Part of a small language model's weights: width 768.
MLP neurons of a small language model. Each row is named by its layer, matrix (gate and up: input weights) and neuron, and shows model dimensions 16-111. Each number is 200 + 20 x the weight over its row's rms, rounded and kept within 0 to 999. A neuron's up and down rows have the sign that makes its largest values positive.
A block is one neuron, or neurons of one layer that tend to fire together. Before each block is what it responds to, as a language model described it from the Wikipedia text at the highest values.

Reporting and opinion verbs
L5.gate136,191,170,219,178,181,201,218,183,177,196,189,204,196,195,198,177,178,216,183,207,198,165,186,222,240,164,218,176,186,195,195,167,214,206,201,202,166,205,241,195,187,206,214,200,184,239,164,207,187,185,206,185,229,209,198,180,194,205,182,237,180,168,205,164,188,210,173,160,205,184,179,208,210,168,199,194,201,217,239,170,222,193,171,166,196,188,215,145,226,205,176,189,220,221,215,184
L5.up136,175,139,169,208,201,215,159,216,214,197,172,190,159,191,221,173,183,206,235,216,209,192,168,206,224,185,230,195,200,202,162,192,129,180,193,190,202,211,168,191,178,238,168,229,240,190,231,235,230,211,216,217,208,180,220,164,176,194,170,194,200,231,172,202,198,206,182,187,217,180,182,204,181,182,152,217,175,187,252,198,220,201,211,181,211,184,213,183,190,175,217,190,197,192,214,204
L5.gate544,224,213,224,196,190,209,196,220,232,216,194,220,155,191,156,220,168,198,243,222,216,192,186,216,170,194,236,179,165,236,213,220,231,188,213,223,234,188,220,191,201,223,189,215,211,241,179,187,190,218,184,207,209,161,197,215,192,213,207,204,222,206,228,213,210,199,213,196,180,221,213,191,233,182,181,196,204,204,238,205,215,195,183,220,182,190,211,238,186,178,197,215,232,198,206,184
L5.up544,190,201,210,189,163,176,207,192,201,214,184,173,186,170,174,222,219,174,192,185,197,147,215,196,191,180,217,180,195,222,205,205,192,212,185,197,211,179,193,173,205,230,233,227,235,199,204,198,147,199,213,212,214,225,215,195,201,218,196,202,180,171,197,197,176,202,189,192,159,219,209,197,200,178,169,200,207,201,181,213,193,187,182,197,194,173,220,182,221,214,154,181,232,233,200,190
L5.gate708,187,205,182,188,202,179,218,186,199,218,178,217,182,196,224,151,201,229,221,237,209,185,185,180,155,204,176,230,192,175,197,205,189,160,203,229,235,229,210,159,228,165,189,220,186,223,219,200,226,218,188,191,210,218,186,198,212,206,197,222,193,209,218,207,224,195,222,215,192,203,221,236,220,207,223,185,186,224,209,171,191,166,179,189,200,188,201,238,204,228,202,215,195,209,220,210
L5.up708,225,206,203,165,221,184,177,200,193,199,242,205,223,191,195,200,196,211,243,185,190,196,199,231,217,161,213,223,224,183,202,211,204,211,224,197,191,205,210,213,176,210,201,200,206,187,185,188,160,180,217,211,199,180,193,191,172,181,198,195,225,196,203,174,182,213,162,217,214,200,199,210,212,198,194,208,175,189,230,212,180,197,231,195,166,183,208,197,210,245,169,165,190,187,201,170
L5.gate872,218,175,195,226,175,214,217,220,202,210,186,209,221,204,184,220,184,231,230,197,194,172,202,199,175,179,190,200,215,211,177,219,176,218,199,168,149,196,179,203,229,185,205,192,199,211,194,208,211,167,229,190,211,152,210,209,195,195,209,189,189,204,216,189,196,162,214,235,228,243,185,211,201,204,177,223,221,199,195,190,187,209,184,210,189,204,175,168,252,224,196,245,176,186,202,193
L5.up872,205,180,206,196,183,225,233,207,227,210,188,190,199,162,174,191,204,182,209,191,201,192,182,218,187,179,149,184,203,238,137,195,207,217,205,203,176,232,202,218,194,197,197,177,174,207,202,221,165,222,186,189,231,178,205,209,211,190,213,177,207,198,185,216,197,215,204,184,209,203,204,209,192,192,175,197,154,217,227,174,175,197,200,219,206,181,231,208,188,242,227,194,193,202,197,206
L5.gate1143,225,176,227,181,176,191,201,230,206,250,191,194,160,226,204,218,228,211,186,175,213,192,177,198,159,169,185,149,215,173,185,180,189,209,175,219,196,204,194,238,228,207,189,188,232,230,153,207,198,225,185,183,197,204,197,177,199,235,230,187,174,231,198,180,196,192,202,188,207,199,193,200,204,169,225,190,237,196,206,199,180,179,216,186,217,220,169,199,181,194,212,214,195,214,194,192
L5.up1143,216,180,208,190,220,187,180,183,179,205,170,203,188,203,211,206,174,207,206,219,223,196,179,207,208,169,209,152,208,160,177,165,195,193,189,172,228,199,185,229,196,241,233,196,209,213,180,210,229,224,203,208,206,201,210,163,196,199,194,194,178,187,216,199,148,193,155,181,196,193,194,208,258,182,197,196,198,227,229,202,189,239,227,215,219,212,222,208,163,212,219,249,216,191,178,178
L5.gate1252,194,206,222,194,203,200,168,175,201,211,176,158,199,250,179,183,228,196,225,179,211,182,201,204,196,168,193,197,208,176,195,175,190,183,187,218,205,193,238,187,201,185,186,182,200,224,187,187,204,209,189,211,230,190,193,194,193,222,194,190,208,220,194,196,208,193,184,239,171,211,213,191,225,223,187,181,201,203,174,189,207,202,222,246,200,216,216,199,186,207,176,201,199,212,220,225
L5.up1252,213,194,224,195,230,193,202,200,222,225,195,208,191,216,222,203,213,202,232,221,197,195,205,182,195,171,198,205,200,220,236,220,219,179,197,235,210,196,214,208,212,200,165,191,219,183,165,179,171,228,190,188,207,185,207,221,194,205,186,186,230,168,206,201,198,178,195,231,251,182,213,184,220,196,203,212,199,198,213,185,214,163,218,195,184,185,180,191,204,195,173,183,193,221,174,216
L5.gate1330,200,203,193,207,213,165,211,180,227,193,196,179,236,213,215,160,203,222,166,200,232,178,191,199,196,167,207,193,184,217,206,176,196,218,181,239,212,187,215,198,198,206,199,196,228,209,211,194,203,172,218,202,203,179,194,137,236,226,212,147,188,200,176,177,205,175,222,189,227,187,183,210,179,219,223,221,212,198,227,188,228,211,236,154,188,211,207,209,214,219,219,198,223,226,187,171
L5.up1330,199,230,158,216,207,207,199,219,224,211,219,198,161,211,214,196,165,218,163,220,176,194,225,211,171,204,217,219,183,213,201,196,205,219,189,218,204,230,223,202,196,173,201,228,208,185,180,198,180,211,206,228,229,198,184,214,201,213,225,198,194,183,212,188,175,181,175,190,191,194,189,213,217,193,188,194,176,231,223,200,245,176,195,196,201,151,184,176,190,210,227,220,164,198,198,207
L5.gate1363,209,200,204,213,188,186,177,198,224,199,162,162,173,236,193,211,218,219,192,207,205,178,181,222,202,188,165,170,215,184,173,189,255,199,167,205,184,232,180,191,223,210,222,212,210,185,190,226,184,203,182,165,230,220,210,156,183,196,220,199,165,208,207,193,205,202,194,235,210,218,182,194,222,185,184,193,198,225,234,194,228,196,224,184,148,186,193,188,241,181,180,207,215,176,184,208
L5.up1363,186,179,201,214,202,189,176,214,209,204,194,214,163,211,209,191,206,192,184,191,202,192,207,191,146,207,192,168,217,196,235,195,224,210,212,201,196,225,199,204,195,194,168,181,251,221,183,217,200,202,167,228,207,202,202,190,185,220,177,172,186,183,196,192,171,188,186,186,236,221,230,224,215,179,237,207,236,208,204,209,198,153,198,181,203,197,164,194,197,204,188,221,211,190,170,185

Sports table cell separators
L3.gate12,210,200,199,200,202,204,205,185,156,198,227,178,192,183,189,188,193,181,225,172,241,174,240,217,197,181,195,191,170,214,202,172,193,181,192,196,180,195,195,181,177,215,193,191,229,234,213,212,185,231,228,201,197,170,201,215,166,205,151,181,210,199,192,252,250,216,217,197,196,218,215,201,183,161,207,180,210,195,239,185,224,191,211,220,214,207,235,193,203,201,170,179,199,177,194,188
L3.up12,223,214,218,207,219,189,161,163,210,200,172,230,198,252,174,231,191,227,187,168,232,156,180,217,214,173,162,197,166,186,182,182,198,179,179,174,158,175,214,208,193,207,182,212,231,216,217,226,183,223,237,195,199,186,220,206,205,197,199,196,193,200,193,202,223,194,215,193,212,222,196,184,221,180,239,164,221,207,177,218,194,204,215,223,233,215,205,171,181,166,229,183,186,243,194,214

Sports results tables
L5.gate289,221,202,210,200,195,206,156,205,214,239,167,219,198,175,205,175,202,195,172,229,234,187,211,226,202,202,208,201,221,201,185,196,201,210,202,213,225,241,214,207,200,190,207,158,195,191,181,171,223,214,214,182,205,194,192,176,214,198,194,197,188,241,205,189,221,187,267,199,161,203,204,192,186,169,187,209,261,184,258,182,192,212,181,158,201,156,205,203,180,180,197,235,183,193,195,241
L5.up289,199,173,193,221,195,196,203,189,193,198,178,189,189,155,167,218,185,198,193,203,198,181,197,228,198,183,206,234,193,200,211,222,203,200,179,213,233,214,222,193,198,202,195,175,180,214,214,180,223,191,208,226,236,195,190,216,198,191,183,202,216,195,221,162,198,215,167,186,199,235,185,207,212,162,220,205,216,186,213,195,214,240,175,166,175,186,231,188,212,172,200,217,154,202,229,237
L5.gate724,210,205,195,200,166,210,191,176,219,201,231,198,236,208,201,221,215,187,196,190,166,191,219,207,231,208,237,205,197,176,249,181,223,159,205,228,197,171,182,205,189,201,181,180,224,162,209,217,192,204,219,202,168,199,192,192,224,200,205,247,169,196,185,225,214,182,199,187,216,221,219,200,176,197,176,195,211,179,214,188,232,210,211,212,222,213,249,164,209,210,205,218,179,196,186,183
L5.up724,211,212,179,206,229,213,211,225,205,178,218,188,231,218,196,203,187,200,168,211,184,186,178,231,197,198,201,245,200,183,218,170,182,196,202,197,211,221,185,238,192,231,178,171,193,186,205,202,221,217,185,211,199,204,179,212,194,198,207,222,207,198,195,203,171,211,204,212,204,177,218,217,201,202,160,215,200,195,216,171,189,162,186,224,222,213,193,184,199,189,224,194,172,201,174,202
L5.gate1050,196,219,193,182,196,203,195,218,196,185,184,225,169,199,211,237,168,186,215,213,192,172,217,191,215,189,203,210,199,222,203,164,204,192,209,199,198,172,194,222,189,241,190,162,207,205,195,223,207,218,202,186,235,164,177,200,223,213,219,179,229,226,207,195,211,204,228,190,194,188,192,218,212,182,214,218,201,204,185,193,185,180,191,192,242,224,246,162,238,200,231,211,158,220,185,222
L5.up1050,190,189,196,212,254,245,197,213,182,212,170,201,195,214,207,217,181,213,217,192,195,196,198,204,240,198,165,227,201,203,190,214,187,196,192,209,217,162,228,195,222,229,184,214,214,173,224,217,182,229,195,169,199,225,189,234,223,187,227,210,201,210,251,183,155,227,179,205,188,160,197,193,214,175,185,192,197,201,183,171,219,187,175,239,231,206,230,184,202,192,216,205,184,216,220,204
L5.gate1072,200,199,196,216,213,187,210,205,192,202,197,192,227,212,191,222,175,222,204,219,219,193,186,184,172,191,206,176,230,202,217,180,240,261,229,183,223,172,193,186,189,171,193,176,191,166,177,201,199,220,210,174,213,177,207,195,199,215,207,231,211,240,237,225,201,193,195,184,175,195,179,178,252,205,191,202,216,202,222,195,208,222,168,185,178,184,176,226,179,204,192,196,179,179,200,197
L5.up1072,168,195,195,174,220,206,199,196,248,239,181,203,173,204,211,212,182,215,180,215,231,165,191,212,185,152,195,205,184,200,210,178,210,231,185,213,202,205,201,220,211,210,185,193,181,191,209,237,163,202,214,155,199,173,183,212,199,179,203,196,213,230,232,215,224,201,203,192,188,213,214,201,205,174,193,190,202,156,182,193,171,220,236,189,191,184,205,207,237,222,179,208,200,185,197,199
L5.gate1139,218,193,190,218,179,199,189,196,221,216,198,183,219,202,191,202,184,211,209,197,176,178,212,222,200,174,237,208,202,195,172,200,171,217,218,222,219,210,189,219,176,234,203,210,209,214,227,202,166,205,202,214,203,200,192,191,198,149,207,188,145,213,233,222,205,183,230,195,187,180,185,187,203,200,181,206,224,201,209,184,164,174,163,248,163,196,213,167,181,225,240,185,200,220,192,179
L5.up1139,211,211,172,226,188,171,206,194,227,203,230,173,221,188,210,196,226,198,203,210,187,156,162,206,203,177,224,177,212,198,200,199,180,195,232,221,229,218,207,202,185,257,191,221,203,195,239,217,186,188,193,182,199,163,181,209,224,177,195,212,192,230,236,252,208,191,223,166,158,174,182,181,201,195,149,216,220,222,198,169,209,212,196,180,181,188,207,199,183,194,195,199,187,198,218,186
L5.gate1213,222,186,217,218,203,192,201,218,217,210,211,193,182,196,191,185,177,218,196,176,188,172,217,170,218,205,195,236,221,185,212,174,192,181,197,170,183,215,209,193,181,203,194,196,194,194,195,198,185,245,229,224,190,236,229,185,214,234,208,213,188,184,223,171,198,188,199,212,189,211,235,187,220,198,146,238,157,200,219,218,212,219,215,185,196,200,170,166,175,185,204,193,160,219,177,217
L5.up1213,202,211,213,198,176,193,190,205,193,220,206,209,213,206,208,215,192,199,217,168,210,183,200,188,161,178,214,224,208,217,236,201,224,193,234,163,199,198,223,182,192,179,191,184,171,186,197,200,173,221,231,207,189,232,239,166,189,190,200,237,229,179,202,194,198,187,226,229,210,200,210,216,177,198,174,207,171,206,205,207,170,224,173,214,228,186,224,177,220,163,211,199,180,195,187,205
L5.gate1587,206,204,202,196,222,174,219,197,211,217,174,194,180,181,199,195,200,226,204,191,158,162,201,178,193,196,188,199,215,197,218,188,220,210,249,173,206,226,232,192,188,198,233,205,201,222,170,196,198,244,223,210,230,197,185,172,194,203,175,207,195,223,203,221,198,239,209,195,205,243,203,207,206,193,186,189,155,193,178,178,224,242,188,183,174,196,195,218,200,223,198,227,188,197,199,216
L5.up1587,186,205,209,192,182,198,169,155,221,220,218,172,208,238,186,187,191,190,219,158,216,170,216,210,213,187,197,195,186,171,217,202,183,215,231,185,186,171,196,192,184,225,191,152,184,176,168,175,172,169,222,162,213,206,191,203,186,193,200,226,190,229,164,199,170,225,212,183,192,212,221,192,167,175,191,205,179,181,198,201,143,207,194,248,197,166,221,190,275,198,195,180,188,204,202,219
L5.gate1904,214,179,213,184,215,200,187,209,210,253,187,182,155,156,228,194,171,226,201,220,206,183,181,223,185,224,208,214,196,195,236,190,199,196,193,213,203,176,191,178,168,199,162,208,216,192,219,205,171,207,219,226,206,204,191,208,197,184,194,196,214,224,215,192,221,192,200,218,204,220,200,230,203,188,211,185,186,235,234,190,184,169,222,209,234,177,205,163,170,152,214,198,186,197,231,250
L5.up1904,203,204,185,183,174,161,216,172,188,213,209,158,164,189,208,245,175,212,191,211,207,181,200,233,199,197,219,211,208,203,222,194,199,199,186,169,218,222,203,203,157,202,196,209,206,196,210,150,185,198,209,200,202,212,193,217,217,178,167,193,232,213,227,189,187,238,218,191,219,216,219,202,180,200,210,211,211,243,199,187,159,202,174,217,216,201,196,195,191,171,199,193,176,202,210,206

Reported-speech introducers
L3.gate733,208,183,223,201,206,214,191,230,214,205,179,198,177,223,195,203,204,195,191,205,241,198,242,242,211,195,203,173,185,233,196,212,209,209,183,179,160,188,210,185,165,186,216,196,199,202,223,212,220,235,213,219,218,198,214,193,220,207,190,207,198,205,233,189,193,187,203,240,168,218,186,212,190,199,202,213,183,227,239,185,207,214,197,195,207,249,232,213,204,181,207,203,216,185,166,178
L3.up733,185,170,207,200,196,187,194,181,229,211,224,183,201,186,187,214,194,198,165,218,233,180,195,204,169,173,149,214,175,195,187,160,190,192,203,192,204,198,203,207,167,242,207,199,242,198,166,207,226,264,195,267,192,187,183,221,213,213,198,174,203,220,190,196,187,211,218,179,199,229,168,216,215,206,201,237,196,213,178,182,218,229,206,189,167,211,211,192,201,193,190,201,216,249,225,210